Weights of a small GPT-style language model, trained from scratch on English Wikipedia.
Size: 13 layers, 5 heads of 64 (1 for keys and values), MLP 832 SwiGLU, vocabulary 7685.
Architecture: RMSNorm before each block, untied embeddings, normalized queries and keys.
MLP neurons of a small language model. Each row is named by its layer, matrix (gate and up: input weights) and neuron, and shows model dimensions 80-143. Each number is 128 + 24 x the weight over its row's rms, rounded and kept within 0 to 255. A neuron's up and down rows have the sign that makes its largest values positive.
Before each neuron's rows, "fires in" lists the words (lower case) most often at its 100 highest values on Wikipedia text that the model never trained on.

fires in: "round", "finals", "finish", "q", "6"
L3.gate622 [113 148 138 107 173 142  84 145 116 106  92 109 135  68 158 115 105 142  94 146  95 105 153 127 128 137 149  79 106 178 118 100 141 125 110 101 119 162 166  97 128 120 135  85 157 122 114 142 176 114 142 151 120 107 120 174 108  94 148 138 124  94 165 166]
L3.up622 [127 142 155 162 173 123 127 107 145 125  75 129 165 128 123 137 120 165 141 129 106 147 167 141 141  77 101  82 141 116 133 155 178 147 131 121 126  94 119 120 140 149 123 117  98 128 119 180 124 187  96  84 109 135 141  95 134 174 102 159 117 130 108 146]

fires in: "to", "defeated", "defeating", "against", "by", "w"
L9.gate78 [150  92 147 171 115 103 167 166 136 174 178  86 122 119 168 171 126 111 133 159  85 145 133  83 126 131 120 137  97 122 140 112 132 135 134 119 144 125 154 117 140 130 130  84 100 132 118 114 126 149 133 138 112  96 129 123 137 116 137 128  86 191 130 144]
L9.up78 [ 93 134 146 146 133 126 117 126  88 117  98 125 138 119 146 108 131 106 145 151  92 117 155 104 158 113 146 134  95 114 136 136 120 138 158 116 118 141 139 129 172 151 137 146 130 128 150  89 116 131 162 136 125 119 139 117 116 112 136 136 114 134  96 100]

fires in: "american", "international", "from", "national", "until", "with"
L2.gate253 [125 134 119 125 138 123  96 128 158 112 126 158 134 102 183 132 167 156 180 143  93 119 125 126 167 112 170  92 129 187  88 181 122 151 163 143 126 134 112 128  90 142 123 108 114 110  62 100 115  92 140 127 116 146 156 128 107 155 100 139 116 133 120  95]
L2.up253 [ 92 163 131 132  96 125 137 130  84 123 126 148  72  92 154 186 103 158  88 146 108 145 155  92 153  77 140 130 121 103 146 119 156 128 110 130 119 112 154 125 137 113 120 121 107 180 111 114 149 143 133  99  93 130  88 168  94 148 158 114 125 107 137 133]

fires in: "march", "february", "september", "january", "may"
L2.gate190 [161 142 125 105  73 138 100 109 134 131 142 118 145 155 101  98 137 135 133 118 104 113 136  95 143 143 111 169 127 151 150 142 132  94 132 149 150 133 113 127 136  98 157 123 143 123 117 130 106 153 130 133 153  89  96 158  76 152 119 128 139 100 136 101]
L2.up190 [134 112 120 107 162 151 132 111 111 139 113 119  93  76 149 142 167 170 128 139 151 132 139 157 144 136 130 137 120 162 162 165 126 111 110  90 108  96 119 130 140 108  85 127 134 126  99 150  93 167 141 138 138 167 154 132  87 123 139 127  92 173 136  88]

fires in: "with", "has", "a", "have", "had", "of"
L5.gate41 [161  94  95 121 128 132  98 179 112 116 164 144 143  80 141 118 122 171 140 169 118 147 127 118 157 112 156 121 162 109 181 126 142 100 111  93 108 126 106 174 150 130 104 124 124 153 115  91 116 125 126 139 128  90 135  91 158 117 148 165 159 140  99 109]
L5.up41 [100  99 127 139 179 137 123 121 139 138 140 111 107 135 135 166  92 151 132 149  87 126  94 138 117 126 109 145 133 143 190 139 171 109 174 153 128 153 176  86 107 151 127 161 138 102 173 124  76 137 118 119 155 119 156 113  98 125 129 169 132 119 113 136]

fires in: "be", "been", "is", "was", "rochdale"
L2.gate581 [114 129 118 134 119 126 103 126 112 101 144  83 119 135 109 144 127 146 122 147 136 146 148 145 154  84 102 134 104 175 148 120  87 139 135 122 141 145 175 122 111 113 133 155 116 114  84 104 154 122 119 126  89 132 135 135 105 121 128 106  91 124 119 164]
L2.up581 [130 106 108 109 172 124 120  98 136 120 129 104 144 102 111  89 123 151 170 158  88 155 120 153 126 128 114 102 128 154 157  98 140 107 130 118  85 150 147 119 127 139 109 132 143 120 113 115 148 131 111 102 105 121 178  96  81  92 141 144 168 135 130 140]

fires in: "one", "each", "1", "and", "same", "a"
L9.gate707 [160  80 128 116 124 132 108 153 125 137 137 168 113 112 132 113 146 200 112 124 130 145 126 104 140 129 151 107 168 135 120  90 104 131  98 103 107 144  99 132 154 120 149 145 155 150 121 105 153 119 114 135 180 147 119  94 102  99 123 113 164 140 119 159]
L9.up707 [125  98 100 109 145 179 110 147  93 105 158 125 129 110 132 134 153 116 126 156 146 123 169  97 131  96 123 124 135 154 145  95 113 113  85 112 106 114 125 108 130  97 110  76  88  99  93 103 118 106 152 104 145 142 156 166 143 114 145 156 157 149 128 106]

fires in: "january", "march", "february", "august", "november"
L3.gate616 [135 148 136 148 106 142 124 104 115 106  94 144  98 147 113 138 133 120  53  78 123 122 137 137 113 141 148 113 142 114 118 123  94 167 121 116 133 125 101 110 104 127 142 141 168 132 116 110 122 158 135 133 161 136 127 171 119 131 123 120 128 123 100 151]
L3.up616 [139 151 127 145 148 190 119 100 132  78 114  94 103 126 159 141 145 114 132 153 129 103 170 127 136 134 165 141 119 114 140  96 127 130 101 105 122 121 191 125 140 139 115 152 169 137 155 120 134 110 129 116 151 149 131 112  87 119 117 169 149 184 104 124]

fires in: "with", "and", "by", "to", "also"
L9.gate341 [108  91 145 144 150 131 134 190 120 143 173 127 108 108 167 158 129 109 153 155 132 158 130 163 131 142 121 108 188 139  83  88 131 119 166 141 114 107 167  52 135 141 106 161 139 139 134 144 124 137 124 130 119 134 148 124 133 106 140 110 103 143 142 171]
L9.up341 [132 102 114 108 134 117 106 125 134 156 136 125 127 140 120 178 173 148 105 113 116  55 138 146 137  70 177 155 140 119 124 113 102 114 104 148 130  81 130 132 149 153 102 128 118 133 128 129  86  82 121 119 197 104 121 134 107 150 153 164 140 141 117 122]

fires in: "on", "of"
L9.gate509 [ 88 152 140  99 128 139  85  81 161 115 159 144 141  96  88 163 122 142 108 131  64 140 114 130 139 143 135 133 112 133 134 130  90 150 150 127 101 126 114 155 126 118 116 144 117 122 114 102 101 168 163 141 107  84  70 136 121 150 132 137 130 142  83 155]
L9.up509 [ 87 124 103 145 143 100 125  78 138  89 127  93 106 126 140 116 107 136 124 110 115 103 143 162  89 132 151 102 156 172 119 102  97 139 133 144 119 120  78 124  86 146 113 128 146 131  92 118 125 104 138 134 120 113 125 114 111 135 148 134 138 157 140 158]

fires in: "of", "to", "for", "following", "made", "after"
L9.gate765 [116 100 157 138 131 113 109  81 104  86 161 114  96  92 107 100 115  85 111 107 114 144 146 148 167 127 168 146 143  94 109 148 128 107 113 107 139 121  92 157 103 138 149 116 125 155 114 146 174 141 131  80  80 115 137 101 156 128 154 127 154 134 134 117]
L9.up765 [103 142 129 133 158 118 107 179 130 133 166  87 107 153 135 138  76 162 154 131  95 135 129 129 117  82 110 158 143 105 141  98  90 117  95 108  81 120 126 136  78 121 125 106 132  99 102 156 108 158 108 122  99 136 115 150 170 145 160 120 102 108 124 133]

fires in: "of", "to", "pebuu"
L5.gate729 [137 110  99 139  97  92 141 119 153 105 158 150  98 134 116 121 134  82 149 129 101 152 129 107 169 103 116 153 146 122 146 108 119 145 102 125  93 129 155 119  95 140  95 123 121 126  99 127  94 106 138 124 109  99 109 139 149 113 135 104 120 178  97 103]
L5.up729 [118  97 115 156 109 118 126 174 112 139  94  96 149 113 136 130 122 140 158 139 115 119 177 149 164  86 119 100 123 119 145 129  80 165 115 126  63 141  81 144 124 129 197 124 133 127 158 153 131 134 148 171 103 106 151 116 110  99 126 101 132 153 136  89]

fires in: "was", "is", "addition", "loss", "march"
L2.gate449 [133  99 164 129 133 135 113 142 114  94 144 114  46 120  80 107 130 142  99 144 148 123 110 149 128 130 131 150 136 159 139 144  96 102 151  95 125  95 153 119 110 101 136 118 132 154 120 100 146 159 138 124 106 123 112 148  84 112 118 129 132 135 145 119]
L2.up449 [158 139 155 148 136 136 118 116 135 107 130 118 160 135  98 102 121 181 117  56 168 118 154  79 141 134  95 160 133 124 153  76 106 118 140  93 114  76 110 158 143 140 132 137 110 142  99 107 114 114 106 104 141 134 153  98 156 123  92 132 120 123 137  72]

fires in: "democratic", "general", "liberal", "established", "republican", "legislative"
L2.gate444 [144 180 158 125 123 112 121  91 119 143  94 122 110 156 121 130 141 159 111 123 148 155 156 125  98 128 107 115 107  97 100 149  87 137 102 103 173 167 151  86 140 165 112 137 139 117 163 142 164 121 116 101 116 184 141 107 121 141 123 124 107 135 160 154]
L2.up444 [171 166 149 142  92 153 113 134 148 155  82 156 131 121 124 166 138 157 136 120 133 161 139  98 116 140  99 120  95 117 121 137 103 141 144 110 148 180 161 125 138 158 118 132 106 108  83 132 106 142 126 141  93 195 129 125 144 173  93 153 123 157 119 103]

fires in: "international", "israel", "american", "you", "spain"
L2.gate520 [131 124 132 146 102 101 126 103 113 137 121 128 106 126 157 122 151 151 119 130  95  99 131 166 158  80 127 134 139 145 125 168 167 170 121 137 127 130 119 107 119 168 140 130 115 140 136 152 126 154 118 107 128 117 128 128 122 159 144 120 136 116 149 100]
L2.up520 [143  92 113 132 124 113 150 113  97 145 111 136 133  89 117 130 132 162 119 135 133 102 123 119 115 166  92 131 101 180 158 112 150 149 161 159 138 104 195 140 126 137 145 107 129 122 112 150  83 117 146 126 158 155 135 127 136  96 166 119 165 139 112 120]

fires in: "of", "in", "on", "to", "bermuda"
L5.gate159 [101  87  75 129 138  59 183 103 109 121 142 148 138 134 120 180 143 125 130 121  59  92 151 110  91 117 134 143 101 105 131 154 123 131 128 169 137 126  89 130 140 167 153 113 140 152 122 177 154 121 128  65 128  58 132 169 120 125 128 112 144 128 132 154]
L5.up159 [129 117 124 124  83 117 108 105  95 176 149 143 141  95 169 143 107 164 157 143  77 138 139 138 171 140 139 141 117 132 134 143 113 132 126 141  90  87 157  76 131 160 107  88 151 164 110 133 119 152 145 120 148 156 111 120 139 134 104 115 120 142 150 134]

fires in: "until", "by", "in", "to", "since", "of"
L9.gate774 [124 124  88 111 158 109 142 131 134 122 111  96 152 171 114 153 132 135  75 114 130 153 148 136 111 123 142 149 130  99 131 148 105 136 112 150  93 133 104 122 106 121 140 133 159 114 168 136 152 119 105 140 126 122 166 179 142 128 145 111 163 143 127 144]
L9.up774 [142 117 130 105 180 143 112 101  97 112 118 179 115 102 120 179 147 118 138 137 118 103 133 136 150  81 118 105 112 108 164 103 120 178 153 151 141 125 124 143 127 126 106 102 129 103 137 124  92  92 106 152 124 153  91 147 141 141 117 132 164 141 143 124]

fires in: "of", "star", "gb", "ketenyl", "bjp", "bay"
L7.gate230 [136 114 136 109  86  83 106 149 141 106 130 125 156 119 142 177  92 178 116 117  95  97 113 110 114 104 109 148 131 148 141 136 134 161 105 105 133 126 136 136 129 137 125 144 114 142 116 103 134 117 132 129 105  88  97 185 106 124  93 119 141 135 129 153]
L7.up230 [139  86 121 109 112 100 116 160 113  96 131 156 118 114 115 154  91 119 174 143 124 128 134 143  92 155 148 117 134 128 154 171 166 123 103 135 102  87  69 154 108 109 108 125 127 136 145 114 124 126 136 138 112  95 128 147 109 110 114  86 192 131 129 145]

fires in: "a", "an", "one"
L2.gate651 [151 110 102  98 122 109 152 153 140 117 102 127  84 118 118 132 141 155 118 118 149 112 174 145 108 117 144 126  98 167 169 116 122 127 135 148 140 140 145  95 186 120 128 119 147 143 130 113  89 110  90 115  92 141 128 108 138 129 148 115 155  98 115 146]
L2.up651 [126  94 135 101 138 152 110 136 154 131 142 113 119 146 122 108  95  94 147 122  77 120 178 140  93 130  98 131 108 198 144 133 106 113 156 142 149 134 134 119 121 143 146 107  77 141 123 141 127 169 110 130 116 103 119 157  93 142 106 144 140 122 131 106]

fires in: "as", "the", "every"
L2.gate613 [135 126 131 128 101  75 126 110 109 136  94  90  66 162 118 115 111 131 127 152 124 133 103 153 154 139 146 112 164 129 102 123 119  89 127 131 140 130  91 135  79 146 129 133 127 133 120 167 131 123 107 120 127  96 124 164 106 108 122 106 135 149 102 124]
L2.up613 [133 157 161 168 103 138 130 145 100 115 102 130  71 105  92 103 109 139 153 152 137  78 124 122 159 159 133 148 136 107 122 105 110  99 136  91 116 117 125  89 119 108 126 117 129 117  63  75 140 147 131  96 123 161 104 109 129 128 125 153 118 127 134 147]

fires in: "as", "during"
L10.gate192 [ 97 146 162 129 143 107 116 128 138 133 129 141  65 124 154 106 139 106 140 133 160 130 126 147 115 117  89 190 131 123  85 135 154 108 137 128 148 142 125 139 146 119 143 141  72 124 117 133 151  78 130  93 120 123  97 123 140 111 149  83 147  99  85 144]
L10.up192 [119 104 138 100 153 142 204 194 119 145 129 155 123 119 156 145 134  88 154 128 147 124 165 139 125 145 124 144 150 115 157 135 147 112 137 104  94 142 151 134 148 128 101 155 149 105 114  86 120 151  85 150 158 130 103  95 148 126 112 118 164 128 100 152]